config.yaml
n_layer: 19
d_mlp: 896
activation: "quick_gelu"
positions: "rope"
rope_fraction: 1.0
attn_scale: 0.125
init: "uniform"
init_std_qkv: 0.0292
init_std_o: 0.00443
optimizer: "muon"
schedule: "wsd"
decay_fraction: 0.891
steps: 10465
dataset: "wikipedia_en"
MLP neurons of a small language model. Each row is named by its layer, matrix (up: input weights) and neuron, and shows model dimensions 0-223. Each number is 128 + 24 x the weight over its row's rms, rounded and kept within 0 to 255. Numbers have three digits each.
Before each neuron's rows, "fires after" lists the tokens most often just before its 100 highest values on Wikipedia text that the model never trained on.

fires after: " H", "s", "p", "n", "b", "he"
L9.up142:147152135082116147115098160161127098158153105127126145166130142140121165090161131176110110186107124132089110133082128165154121109141098102141089151108107129142104114162132112124127114153138125125099133126106126102148112125136126101123118122123094151110155111115131141133138119137101144125161123153154169158163122138134142128165139081117138118201145140147077144138141119066096130146093061155149112140084099123164133119124114161115143120114116118155123139083122159143135136170120084117130121114116125134096124160179119123178108111161140126137177125136133142111161106140134094128132108103176180122095140146112178081144160127080143129111122108154133125147119126126129154085129

fires after: " comp", " n", " c", "al", " d"
L7.up590:110122133105149134156078127155141082134132122112152179116153086134128115116114078134121142173105108140138152118139126117153114143145091132088101111080097129138153136121165084116126084082134162150111147125105175113132156138113145147116159112136099157162139142143144119193172128105148120145123151113139119061103195137081113142123107156135150131118122151138153133131132166123127173135129160133168114123116082156161146181147139102158104168113119149127128134151102124142116120091117120136106132132099093095147107135135105106132125136110160093104100157125199119167107135158116156136151094135109123132152122128119085114124142127093115121124131098112086141131143160131105141166135

fires after: " m", " An", "er", " B", " M", "d"
L7.up797:137099125150089127094158163150126124158084150113134119148125106154159136102090172132132179122129116128152163156122142116150163130137103123099125140122138094118159149116142132117116140097114128081166089170153145151141098150090084140104148146153134101122122139106161140130130149126097104107077110132111107106103130109122120146072193147155096147138140134103143133123112124103108110145125134096130092151132169154083120121124182120081139136152160080154177114120108113135095131133148161082134130144160172148133127083111166163156106162130139114126117141132109120152115126167145133099109136126122153090135176118128103191122111140109134105167149130141137155094134110119096089113128

fires after: " B", " b", " p", " sur", " g", " A"
L5.up123:169082133138154136128134141091139134139119186131126128168099117114101141101146161127151123152154113126152123081068147142108101126097123114168112137131136140123102134149094148083146197133154096084110117059145167116141130110104137124112107133119146134133138138098135130119122141118125126143143117112136137089144130135088137110129086157147165102122103135133101139110127121099106104136096108180137118128137131168145152119119130144140166150081175129098107158134128190134149168112155112154140114116116070105141121118138106138142118143135157134157143101118115141105156155151108125088111115117099187127134148119200173159153134068127144136140120143144122140138095135088118158158138

fires after: " M", " d", " m", "m", " t", " s"
L5.up758:115107166114157154144112107127098121112097117110154133141118134099162099112174105114136105179165114155138080125100146131159102073105164125073143175134105138157110160120117129145176125096133146118098103125098124113154134148135168139105114124132140102124131134105133106116132120112188131136118156135104112074141122139156117161112142130146180112104133123085122138133105127117127125158187100142105135135126130134091099136156159123136079095113162093123117122109151117137088166117129146078099131124149122125117095109155146173145103092154151150090110155133107140105138142079139138099132101095127128153166159167113156126133121109113113086121187125146127123073132169144107117111122

fires after: "-", " rem", " At", " ab", " cap"
L4.up404:154144113165139147137112152129115167096122128114150132101120138154138142138115171099124123127152122171142126149113132103129169117128113101157087129158123155123150097159091126104157123098167072101118131116118132137165115100135105080117141127082121100132119128179179110127122113128130162150074100094085147101147149174176137095118139108154135081132118082112082131097154133107093130108168130102126104080176128132119156121172137125122121153126135109117131156159147144074111186125127149122132113149126164123126170131153103083110159100142128117138128140167118152118132117102123122199111126135119115141159160120151126095154105117111125112149124111098155132128141180120131149105146

fires after: " J", " B", " K", " D", " H"
L5.up646:121129110116152132124183138154116125125118130123166115131115156107141143169151118107107173120126094136100160153129130129149105124115181141118148147126094126129144124119095182107155118075112113080106178157121146149130099118112101130159185093195113108149117128137133096140162138089141148142121170112110091128149089119140143131151100130131061107128106144138136164118113137111111125168112139103117142105139130197155140105108153127106115128115119124132129099130088144097151101102159147155141131146090107164160141089162110107130117085145112150073122135106135135140122116176119095155147149177144076163104120110125138104098112102138118114134138096125145172129135155128152124142090

fires after: " b", " B", " Br", "ad", "t", "r"
L13.up428:151124097127112151131153165132147135119126134143122127155136140121106132100135159129142118142110121090136136106155122153163121113085107084175157131121125124087110109104113151101158100129134156108134137185156102163073122123109129130122139111153199154121107133082091129086153183136152142105155151130118150119141136144143135140137135120109170092090172129141127126166105113123081085091147158137157109142165129146156172109139180108153125147087162128117156131133139165132094121112169101147115149084137103093140111112125190111125100119107141138128111122114156099149184115171129139090163119147131132124168165113137129138119137137142142090135109125136170120137141111076160110136129

fires after: " m", " T", " K", "h", " f", " St"
L9.up229:110117115130165143135118109137109143179141128141103141140089103170196131125132111130119101140142134137108179121135144132124117127114122108147116102095102099102160099162156129172152131135121092103152117108095126156146109126113115123153114155112123122125123109184163116177116175138145143165105151082170083105126126091098173108156151161146104125138133150172138157123114117109113112146121126160111127129111163139109114141120163138090174088113111101179119127148130096128110145119130147114130119135122148090111139110099195185109128113107121084141089102120126103157133128167110106133143138078115105179168127133117107137156165112160142121115142117135098145165147130123110131151179

fires after: " m", " per", "m", "p", " M", "am"
L13.up796:109145141148095143134095139128134103134191146077156102142074144145153142088165110115159165151116158136142155152096154117132104160097146097112151109090190093174100120143168117088123132138133161122097144131162137141137117154131139125119110120091124081114119122141183117130089127129140138143104079122145112116080075107138112145122134143143156155164136107107132134144086108113114122159083141122155123120179119154131109161124122130121109137125131154083132098123107151132150179098133111164149165137151129114124136123120140145160126153132128135152143178130082138199151177150146139115116103147127170095120152131140112124122123129125143138144150138144126110103153163133085125123104

fires after: " R", "R", " Ar", " B", "r", " A"
L5.up750:189112135156084191104107147125138144117124127068078113172135160115111150075108134106134117147123186130151137140121133122083124133117138143168150103142145136135147103127100166102126138099170138124134155123107104106096131135096133137113131127104162095107134117155159138125126126107134148133119139122137136144144159131123115120090126194127117126147139171155088107122136116153091107145183139164100084193158100170098135092136159132136155143099157131159160110126143160135120125081122106167121123122085102129107160141136141139103138135110149111104113128136142128129105136155109121091126110117097143118137122113151126065134063137121169155127120117112135109137147166101119134086126

fires after: " M", " m", " Y", " H", " W"
L7.up68:135092146120158137121127085137128150160143141092172116148121121166140132133133125145133134133123125155140136167139098147167121160079117133136107152092135076147116154097113132133109126113094146128117148099168113115108168086161119169155164150124156123117171105125087120095123121130146119095121075131130101124113100096086172138133097143154186129102112110104135148139148093099141126111079143108122147126133140115152115112114104126130135109099115171097158176125140132141157119122122128163112143142081131144132142151090118157133116136175150158092122171140182108194149172155147129117123150119131156139110168088159126096144142150182165118120146119141145115158152123144105099103143

fires after: " comp", " co", "elf", "qu", " c", "re"
L7.up652:163161121095139141102146140130125102128111109166140122134079117175107134093158116140134134113086148140126097131124107128102111092120116118126166142129159150153144106133145117128096134122141123109135119149139139128145131123129144129131117105140083160103102137134141144134158179081144115136140134133153134126110127156113175122105132137160096142080148148120157176103125214106103186134105154145182112122146106107096142173185112137141086131172149144155083144141098104161153114110097123092124100150111114134153152094121117091167116108104167075126129138115081122173125156126133159121129109141134125169124139128109122118155121116127107138150110101153117161094105161070106118129154

fires after: "c", "C", " C", " c", "uc", "om"
L5.up781:107065113110142088120116148117143159131147143120152144134118113116116114141106119089108105122101158159103108125133143067131157155116143083143136110096155130102133114064155114141151125179103122119102151111134136102105159153151090105119129182140111126089124147168182147142147158105116139189165147125152134147123149155134106114163130150132115115141133142161134080138123169086113178178109172081144110107094160122147140122139132141154112133126121133143107111130124096171123146155106161064118134138114102137116140106103094127152166139088145152144125162167152136176132109119163133133152127152146144130125109115104142185104129157150155138154117106122147127124128137100125109138133

fires after: " C", " M", " G", " R", " Y", "G"
L5.up726:135075075087123150126122133140130111161092093109126146161117184159144109142109126099145117067139147123109129110091107144127139107112130127134166142117104108094110139097091118075116106099093163134131164168134103121137158126155124134135144106098147138163080107158147106116101087131142111128106150131137109158112111116137136101118138141121128163126169138136176142113162127107130108115121160135125137090122143142143111132144134148107115166135089119172119135121105111113095148115207125094125121100097118163092146113173155125117152090145183152134158132142177176123148096125110097111140130102122132139081115160149126113110121102145109129178154118088108144148120154089128124140152

fires after: "est", "y", "w", " rele", "or", "ur"
L7.up174:177121146134139131135114081094128154055107152135127139103125122080123162187136145156140117136103143154110139083079142133113171130134169142128152127078098115133062140114138129156141174133122102103121106125114064119117100133145166110163134162108130109140137146129139122175145135111109159093068165092131161152147151142100130154130121116130114175153102133154151165138133132120133161096139129106082116123150109127107153042188117117139123131116130112090130122108123147127118106136130102114107126139143116129164111097098144141145108128136099126168149114125143100138152117121121133123120156138129154096108105112124066138123123133168133139160122141110117124126106127116100113166128

fires after: " Ar", " m", " M", " A", " In", " an"
L5.up363:100110164156130157153123129121148095125107126111145101143123125112173100149108051116115125162105101134099141156122125117168143142164160110135125172097103121154112167135106101123145126114152112143141099111111147132090109162127139150116172108091142102120111128162146128110138107135140159133113122073156092130126167179125176097101116083113111124101136117117145165190062132080113106129130134141174086132145101169123128116110105099116142145144134116131076139143125158102104119104109094088131129119132115113121185154102116122113138130147088125096108123100126122119125150136122119128168097158170129077097171129127117148136134096150145093132111147141106104139135164161125137130140

fires after: " K", " H", " M", " G", "aw", " J"
L7.up215:121127153131149129118161101148104109157133138101125138138111108116145090112089158110120147092183108153078158167154087116120106101145170120135131164120104067118127141143099159132121116114147163141125134124130160128137129114168110131116114107094101142125162135116163096133110090124142143089126126131091115133110162111147149184140097150151127082114160126117142142167136117109116150111099133122136093120161127133136108113083134159100134123126093121110180118142114134115095178104167130119149097128110129154113140107101166151152136138112129149083089141142122131128163116140080074189153155132158137147131121153112132107105108108130148131118149147113115176146175130073084129075150

fires after: " T", " m", "v", "T"
L5.up484:142130088134154134121128088082112124111104132127113120099095113133155105149107091102096084107086125155118117153116079129149095125128147108141132155092174142108156152145129161126170105143134115108112147119115104119095147155137168119157119144074124142125111125108175121148113093103136113147078109139142127125111124112112164068110162101137102140155105140117102125124120144154159146108088115097092074129144135143117123113089124140137135131121125103117109147152108143139092126149142179066093153129147111073120131123140149140115170143184150179099110113138144131135135133170165163112129143137104129148123149108139155160126088140170130144114140077130092114175147137121099150146157

fires after: ",", "l", " al", " L", "P"
L5.up290:155130111115173160110089107062043120121115104157113116135151109148083112104133138146126116137119137160103155117113121140086122118109166125122105129146102111137167136126159138088112117096109085142125109135115123059158133110169123120128119146094092125098105142094125137099154159127143149130138168090126109107163110152119117098159105118110134129115154106147156134138190176139123065134139123072140113141117131074121150114140121128126129085132114144138087115143156116116191090099105119108121120109175148137099102126115133088161123119138153106152135146071105129137133124116161135146124129171163143123141105129123113131110157128112115162137138124126114131116140098140083123115100

fires after: " N", " n", " E", " M", "N", " m"
L5.up455:166099124102148169128142131118146165172095162177155149143122120054126123118149124142143111118150123108112100133123135118086094149155135151134154142156145096125126105092139122162127162119157110137136139136198125123136146134141084133154110125137159132133141130144120124104120079096157134166129062094131153095117115126106128140124136119118162117138147131136130169114156113113075122089111095104131129100111141112139109110097140082135132149104160069117146146128152129146138082110165114109089120172083121145125103121149116153132132131182116146079092114167147106116102153131082164112143103086139089138128146112177135153140157127114159134108154137166114090141122112121117146137127

fires after: " C", " G", "oc", " D", "us", "c"
L5.up376:144108107110125118117136103165145148180122148170109142130105117114121125127145115130112138125143075140099158126130154104126125142145134109136145159149159126122121121073078109146097136154140126159137145112126107158111123104128119066096154095136155105127119160146116107165131141158121102151154124140130161159137154085159106119153095135081125124117113111149145119104129163091105089125169132135080110141146154118139115159151134127159156106140157146137142078127110121164138174162080108115102101133144138127115182107091122140134123154153142100129177108125220138133130139099136153153111070102111165122095137166158163180163134124143142122153136119115161149128117114106156130112148

fires after: "p", "ro", "fl", "s", "b", "us"
L7.up527:131075110171116108099097114116116104152120108135141145123147165193116146122125144136147106124152123134156182125166117098093080144135096139109116067140138135089110107095116123138114137125110110120103124158131156098125156114143134107179152107141109136166133138101110108126105091108130109106120146138124153144136104134127147119132137166148129178185118125134130174112131156128098133119064149164145082158193186109118137157093146115103082156155143128164098158142123084129101100079096124099137153120118120163100126159138155125130121126120159166164143137130126110111138121138122100157129128133113119123170145129099096126137148110178133136152177125137145120165132136106114113146113

fires after: " M", " m", "M", " D", "rom"
L5.up477:116125111099156140170122149129151127133131126142153139188074114150146133090112081131113129139093118118139103124129115165135146155094131095121141157129130136165131165084158116167117118128119139101121126121147151114112141124149120127130139092127141106122143149175126127123108114102102157130118106102129116113118081176088129133109117136156161149115078148099199143161120163092139091150159103084148117091126129145160101107146151086116171150125146110128121139129116168092132116110111136110111169142142100133151146061134140143142112116173104135084087121102117173159139115104098125096139112124110089128150135162124134160139151146126181135120185164172120103109132146149108105098128

fires after: "b", "et", "ers", "uk", "p", "s"
L9.up283:136118168111119079103152124150167117147096088146152151104164125085127181131094125116124099088120121121109144102107134132168119145118113164165135114110142118119074116107122102114164186126126128085173121141130140124124137151123087086137124135101100104113138110120135108173127104083112111120198165132140127136124111104127138119153134110146097124152160086149130117114096158109092114108123137113152092156113145088143151137107138116110115130117112143116140138078133123138176111135115131124102136085157133158100127129090089124125091110114142135140183111139126123124172119149158103190145110116125173123109137158082099110107126117136171072151135131156131111183122119148126109153136